Weights of a small transformer language model: MLP 2304 tanh GELU.
MLP neurons of a small language model. Each row is named by its layer, matrix (up: input weights; down: output weights) and neuron, and shows model dimensions 112-175. Each number is 128 + 32 x the weight over its row's rms, rounded and kept within 0 to 255.
Before each neuron's rows, "fires after" lists the tokens most often just before its 100 highest values on Wikipedia text that the model never trained on.

fires after: " 19", " ", "ho", "-", "|", "op"
L5.up129 [121 136 126 121  58 125 182 105  92  74 106 117 102 159 110 182  66 135  70 170 149 156 166 152  76 143 159 124  99 117  99  72 175 135 104 129 106  96 148  99 172 154 144 148 142 121 160  33 147 135  84 131 123 174 106 130 180 184 185 156  93 149  83 195]
L5.down129 [109 106 130 132  80 156 143 143 134 142  58  95  92  99 151 110 143  80 123 156 144 103 121 181 190 111  78 160 139 103 170 210 143 194 128 174 123 202 198 135 167 131 133  75 166 125 196 145 151  99 167  99 118 100 119 121  94 136 138 157 137 112 166 166]

fires after: "s", "re", " S", " g", " St", "ke"
L9.up727 [ 70 179 114 116 177 139 167  88  92 169 159 137 118  82 131 142 134  99  93 100  75 160 115 134 151 141 124 142 154  82 146 160 126 168 159 140 150 115 146 129  93  91 117  89 128 131 111  87 166 132 159 141  97 169  66 127 101 153 126 126 119 160  98 197]
L9.down727 [105 188 137  94  92 139 104  91 147 167 150 139 171 183 120 121 121 117 102 103 120 132 178 131  90  94 130 110 119 197  92 119 127 129 223 136 114 138 113 100 130 121 136 105 127 180 102 129 162 121 107 136 119 147 177 124 107 151 142 121 132  69  57 155]

fires after: "s", " "
L9.up2097 [ 95 164 123 126 145 103 144 146 115  62 115  90 105 176 132 121  70 140 104 171 152 144 143 192 103 138 114 114 100  89 156 128 107  93 124  77 154 144  99 123 111 157 148 129 170 148 106  87 123 134  93 123 157 189 154 159 152 142 107 172 146 135  95 137]
L9.down2097 [126 125 136 123 151 237 198 155 134 216 161 119 104 103 191 102 129  92  93 135 182 117  81  79 135 137  89 144 124 160 114 128 120 169 117 187 138 139 131 157 162  43 136  87 119 170 110 157 109 168 130 142 140 114 114 119 109 116 232 160 139 113  55 101]

fires after: "s", " St", " Al", " S", "D", ","
L9.up914 [154 151 160 108  25 128 187  27 103 166 116  85 150 199 166 112  82 116 122 125 150 181  91 139 150 134  84 103 120 120 155 157 140 109 145  68 149  86 109 156  98 113 122  84  97  81 152 105 135 137 101 100 134 119 123 147  93  79 169  87 156 177 124 143]
L9.down914 [116 119 109 148  99 109 106 176 162 127 121 128 208 128 151 136 101 143 104 104  95 127 144 153  55  90 172  86 136 118 128 152 100 114 110 122 100 136 145 137 135 110 226  96 106 179 124  96 142  86 149  95 107 151 131  78 102 132 145 116 105 108 104  85]

fires after: " ", "00", " record", " |", " back", " a"
L9.up2167 [118 124 171  71 118 139 159 162  97 121 125  81 140 117  79 100  67 131 119 132 110 173 144 152 103 196  90  51 150   2  92 178 130 187  92 144  64 151  91 146 150 127 174 124 192 134 121  92 142 147 115 134  64 111  83 100 122 139  93 139 164 102 135 101]
L9.down2167 [170 102 113 142 152 142 145 166 141 154 106 126  77 152 179 136 135 126 141 178 197 146 116 157 134 131 100 128  94 138  76  93  89 119 137 133 137 139  89 136 135  80  81  93  89 163 131  83 146 117 161 106  91 156 114 146 132  69 145 121 107 107 145 129]

fires after: "-", " ", " (", " re"
L9.up891 [142 109 135 140  58 159 161  68  89 151 144  75 110 155 114  89  91  99 141 118 122  81 117 119 123 139  71 106 121 129 109  92 177 141 116 109 117  76 139 113  98 112  75 154 111 145 121  99 171  75 126 150 123 173 163 103  68 107 141 121 115  76  78 148]
L9.down891 [ 86 126 110 143 173 151 142 129  85 110 160 127 153 130 180 153 163 139 168 125 133 184 149 136 111 133 146  76 186 157 143 149 121  74 130 159 161 125  70 174 122 187 130 169 138  98 123 156 112 157 133 133 145  54  98 125 130 115  68  22 110 110 110 124]

fires after: " B", " P", " William", ",", " Richard", "B"
L9.up1917 [163 158 100 125 136 150 135 142 138 126  84 157 113 106 179 137  92 160  84  85 156 130 137 124 193 136 114   2 104 156  38 140 200 124 118  51 175 175 166 139  72 188 120  95 200 123 162  84 118 113  78 112 130 103  95 114 118 121 123 192 108 156 158 129]
L9.down1917 [113 139 149 141 111  72 127 162 136 122  68 134 115 132 112  90 159 165 169 181 142 125 123 146 102 162 117 175 166  84 116  98 141 167 133  86 159 216 124 141 162 154 109 113 138 114 150 142 155 147 182 137 134  33 129 143 163 128 148 168  97 148 145 123]

fires after: "s", " Al", "\\", "n", "al", "le"
L9.up2207 [175 188  91 130 134 101 160 105  92 139 183 121 127 235 133 132 174 130 113 144  67 183 119  90 127 127  94 101 164  46 194 137 156 103 143 129 134 107 104 135 122 124 139 187 128 147 121  93 118  90  50  98 116  98 114 155 132 121 116 102 149 117 144 113]
L9.down2207 [145 103 120 165 140 138  80  73 107 162 152 142 124 132 138  64 133 194  40 146 106 184 239 124 136 147 111  77  65 124 121 140  88 145 157 126 155 100 118 123 145 124 103 181 143 132 135 147 123 188 126 128  84 130 101 155 142 173 153 119 153 160 153  87]

fires after: " ", "-", " A", " S", ",", " W"
L9.up2250 [174 148 162 134  88 113 160 112  85 119 110 137 132 139 124 104 157 115 111 133 104 174  64 140 129  86 144 185  97  58 118  91 133  72 156 117 112  92 208 116 136 167 105  99 121 182 139 158 134 110 100 108 137  82  96 128 139 108 119  55 142 112 120 131]
L9.down2250 [114 137 174 154  82 163 149 103 140  90 119 157 193 143 133 187 152 160 107 122 164 150 126  83 112 105 195 125 144 148  94 132 140 131 104 138  99 142 103 164 160 133  78 124 107 112 122 140 137 130 113 126 148 150 149 159 102 126  94 164 146 103 139 147]

fires after: " b", " Ba", " B", " Ra", "B"
L9.up1560 [ 63 131 104 117 111 104 135 135  91 114 156 113 147 139 160 109 177 131 105 155 170 130 105 178 182 102 104 114 115 153  95 137 112 136 192  87 102 130 199  90 131 179 187 132 178 116 141 149 138 147 101 153 112 164 118 108 108 126 139 166 130 116 123 131]
L9.down1560 [102  89  95  89 129  68 156 137  73 166 136 110 133 155 142 174 130 127 134 127  98 138 143 119 110 203 118 148 112 157 113 141  97  72 212  80  86 161 132  85 167 190  62 117 138  59 139 123 107 204 144 133 171 172 157 134 123 118 181 130 111 148 134  77]

fires after: "==", " ==", " ", "\n", "te"
L9.up2147 [107 162 112 106 130  58 141 163 230 145 107 138 142 117 177  84  95 189 164 145 129 156 131  84 161 118  71  49 168 128 155  95 126 156  70 100  99  79 153 116 111 110  93 166 138 146 153  82 143 102 117 106 128 174 121 148 145 121  64 188  55 136 130 150]
L9.down2147 [121 118 118 171 132 125 147 150 115 142 115 123 104 150 107 120 164 120 142  80 139 199 117 125 128 105 154 106 143 119 121 159 132  98  87  76 136 105 134 130 157  86 152  83 142 107 133 140 125 132 154  62 128 117 113  52 115  98 195 154 127  98  83 125]

fires after: "s", " |", " ", " S"
L9.up1077 [135 152 111  91 110 168 113 178 154 147  87 126 158 160 185 165 142 107  84 148 133 197 157  94 231 106 161 152 135  79 119 128 114 172 177  45 167 141  87  98  97 105  68 102 161 137 128  92 199 132 157 140 154 148  96 125  90 102 166 106 146 160 161 127]
L9.down1077 [148 165 136 138  62  95 115 120 156 124 114 128 153 131 134 106 129  90 128  72 156 111 113 101  92 104 113 197  81 147 182 124 115 104 172 170  79 160 115 186 171 155 126 157 122 151  87  95  89 127 188 135 187 117 125 174 134  95 110 133 103 102 105 207]

fires after: ",", "),", "en", " (", "-", " In"
L9.up2155 [154 170 125 116  62 132 145  75  97 127 155 104 149 135 112 121 143 139  69 187 179  56  50 128 142  75  97 152 165 108 154 111 110 130 116 165  95  77 118  98 129  97 101 175 138 149 159  84 161 150 176 149 148 132 122 116  95 168 119  66 132  97 112 132]
L9.down2155 [114 172 163 138  80  94 157 125 123  61 172 148 122 136 107 145 105  95 166 108 110 196 114  81  70 184 122  99 110 131 119 171 126 125 136 116 164 119 112 100 109 116 152 123 155  88 128 135 106 137 135 129  93 133 100 158 120 125 159 142 132  73 120 147]

fires after: "s", "al", "er", "l", "c", " Al"
L9.up2225 [ 57 155 107 110 113 181 251  91  94  69 196  96  63 173  85  73 102 169 144  91 104 157 126 156 124 177 137 110 156  59 165 139 115  97 118 115 100  16 109 108 100 186 182 109  82 139 126  67 168 150 140 147  78 112 128 130 145  91 115 113 127  79 186 123]
L9.down2225 [159 101 169 139 106 127 134 132 147  81 122 192 137  77 130 155 120 141 138 168 154 109 144 144  93 139 103 153 135  83 116  87 159 136 102 166 138  98 100 110 137  99 152 134  74 116 175 116 189 121 143 150  80  96 116 137  67 144 141 109 191 163 145 147]

fires after: " S", "s", " P", " con", " the", "S"
L9.up888 [134 128 107 149  85 137 156 138  91 139 146 125 114 148 129 113 144  92  72 116 112 211  85 140 130 152 119 111 136  80 129 184 145 126 124 155 130 150  59 129 105 144 123  98 185 169 160 144  96  88  83 210 114 179 152 144 141 117 117 105  81 124 123 170]
L9.down888 [135 110 132 114 160 129 149 114 127 135 186  85  83 131 129  87 121  63  88  62 170 123  97  75 131  97 114 132 154 100  90 204 202 116 130 118  95 140 122 132 141 101  90 198 207 138  98  64 122 122  95  90 115  76 114 117 102 119 149 137 167 145 123  73]

fires after: "s", ",", ".", "A", "-", " S"
L9.up475 [ 92 119 155 144 138 152 144 116 173 152 150 139 130 117 112 114  93 107 108  93 142 177 154  92 146 144 115 130 144  86 119 158 164 205 139 140 117  89 129 117 120  80 118 103 170 134 163  98 188  65 130 118 110 184 133 121  89   6 160 140 114 137 144 162]
L9.down475 [119  90 137 115 103  88 151 135 167 104 126  72 108 155 140 100 155 143 127  65  86 165 153 119 162 197 135  58 128 145 128 123 124 131 178 118  76 188 122 149 126  80 196 125 147 102 137 168 114  88 145 128 120  89 141 183 221  97 129 114 132 130  65 114]

fires after: "B", " T", "O", " B", "W"
L9.up1874 [ 67 131 164 136  81  62 155 131 103 128 168 129  82 134 137 100 118 110 157 137 115 180 152 112 144 116 179 120  74 113 103 122 156  74 165 109 138 134 210  94  99 147 133 115 156  67  71  94 123 154 124 167 198 102  79 141  70 194 153 118 131  82 115 155]
L9.down1874 [116 126 147 161 135 135 131 126 135 135 110 119 109 108 111 143 123 141 138 108 174 165 147  71  97 137  97 152 148 215 105  94 142  89 157 100 108 118  63  86 124 126 165 123 121 154 204 103 110 183 187 170 123 112  56 172 124 131 102 152  89 170 107  86]

fires after: "\n", "==", " said", "ed", " ==", "d"
L9.up2280 [131 162 110 114 131 162 136 122 131 142 113  99 115 110 111 136  97 189 180 114  80 135 131  58 151 110  87 122  93 136 121 164 109 153  83 139  27  88 124 139 129 161 117  88 142 141 175 110 172 145 125 134  71 152 115 188  92 140  56 129 116 149 113 117]
L9.down2280 [106 105  83 137 140 126 115 148 122 172 147 158 149 172 157 123 123 104 177 117 116 148 149 133 137 155 109 126 151 130  86 147 155  85 114 158 103 161 212 141 131 129 151 144 115 137  98 121 156 138 132 110 173 159 137 117 136 122 102 125 148  92  51 113]

fires after: " at", " the", " in", " At", ",", "s"
L9.up502 [110 145  93  74  52 102 109 142 111 121 116 107 111 131 159 127 171 114  79 127 133 173 103 105 170 135 139 113 148  84 105 127 104 106 131 144 130  79  59 103 131 167 145  78 112  89 122 128 147  93  96 181 108 102  88 137 104 100 145 152 105 161 112  85]
L9.down502 [194 103 156 127 149  67 143 215 162 129  93 107  95 111 124  92 128  88 163  59  94 129 151 162  42  93 142 193 132 129 153 113 100 131 142 160 124 154 148 177 165  96 152 146 201 167 136 111 158 114 130  87 177 112 112 139 127 141 138 113 160 137  90 147]

fires after: "s", "us", " S", "es", "\n"
L9.up268 [131 155 146 111 161 131 187 143 141 127 133 190  78 146 160  96 152 154 112 109 119 118 159  88 129 138 138 143 175  81 147 118 104 110 117 176 136  99 120 127  91 122 156 126 105 114  88  78 171 155 130 182  91 152 122 116 117 146 114 158 128 148 129  94]
L9.down268 [135 171 150  93 134 132 111 123 121 198 117 156 105 189 149 132 165 131 155  97 134  95 132 108 145 123  95 119  98 101 176 147 140  99 150 108 152  93 151 185 138  95 148 131 103 169  95  62 207  79 138 121 145 113 223 131 137 114 180 116 100 109 129  94]

fires after: "s", " G", " S", " P", "o", "B"
L9.up722 [141 162 110 123  94 159 186 159 147 122 143 111 113 121 109  71 128 103 151 115 128 149  91 188 105 134 125 148 119  79 116 142 135 116 122  86 147 128 107 165  80  47 128 119  99 145 135  71  94 147  81 201 121 147  95 217  91 133 121 102 146 174 154 130]
L9.down722 [ 91 142 104 177 132 163  96 152 169 107 117 153  93 125 155 184 103 108  70 117 127 147 120  88  67 116 143 133 152 137 152 161  79 128 143 154 146 147  91 140  71 101 148 162 134 148 112 118 190 102  88 111 169  76 172 142  73  76 176 149 156 143  94  67]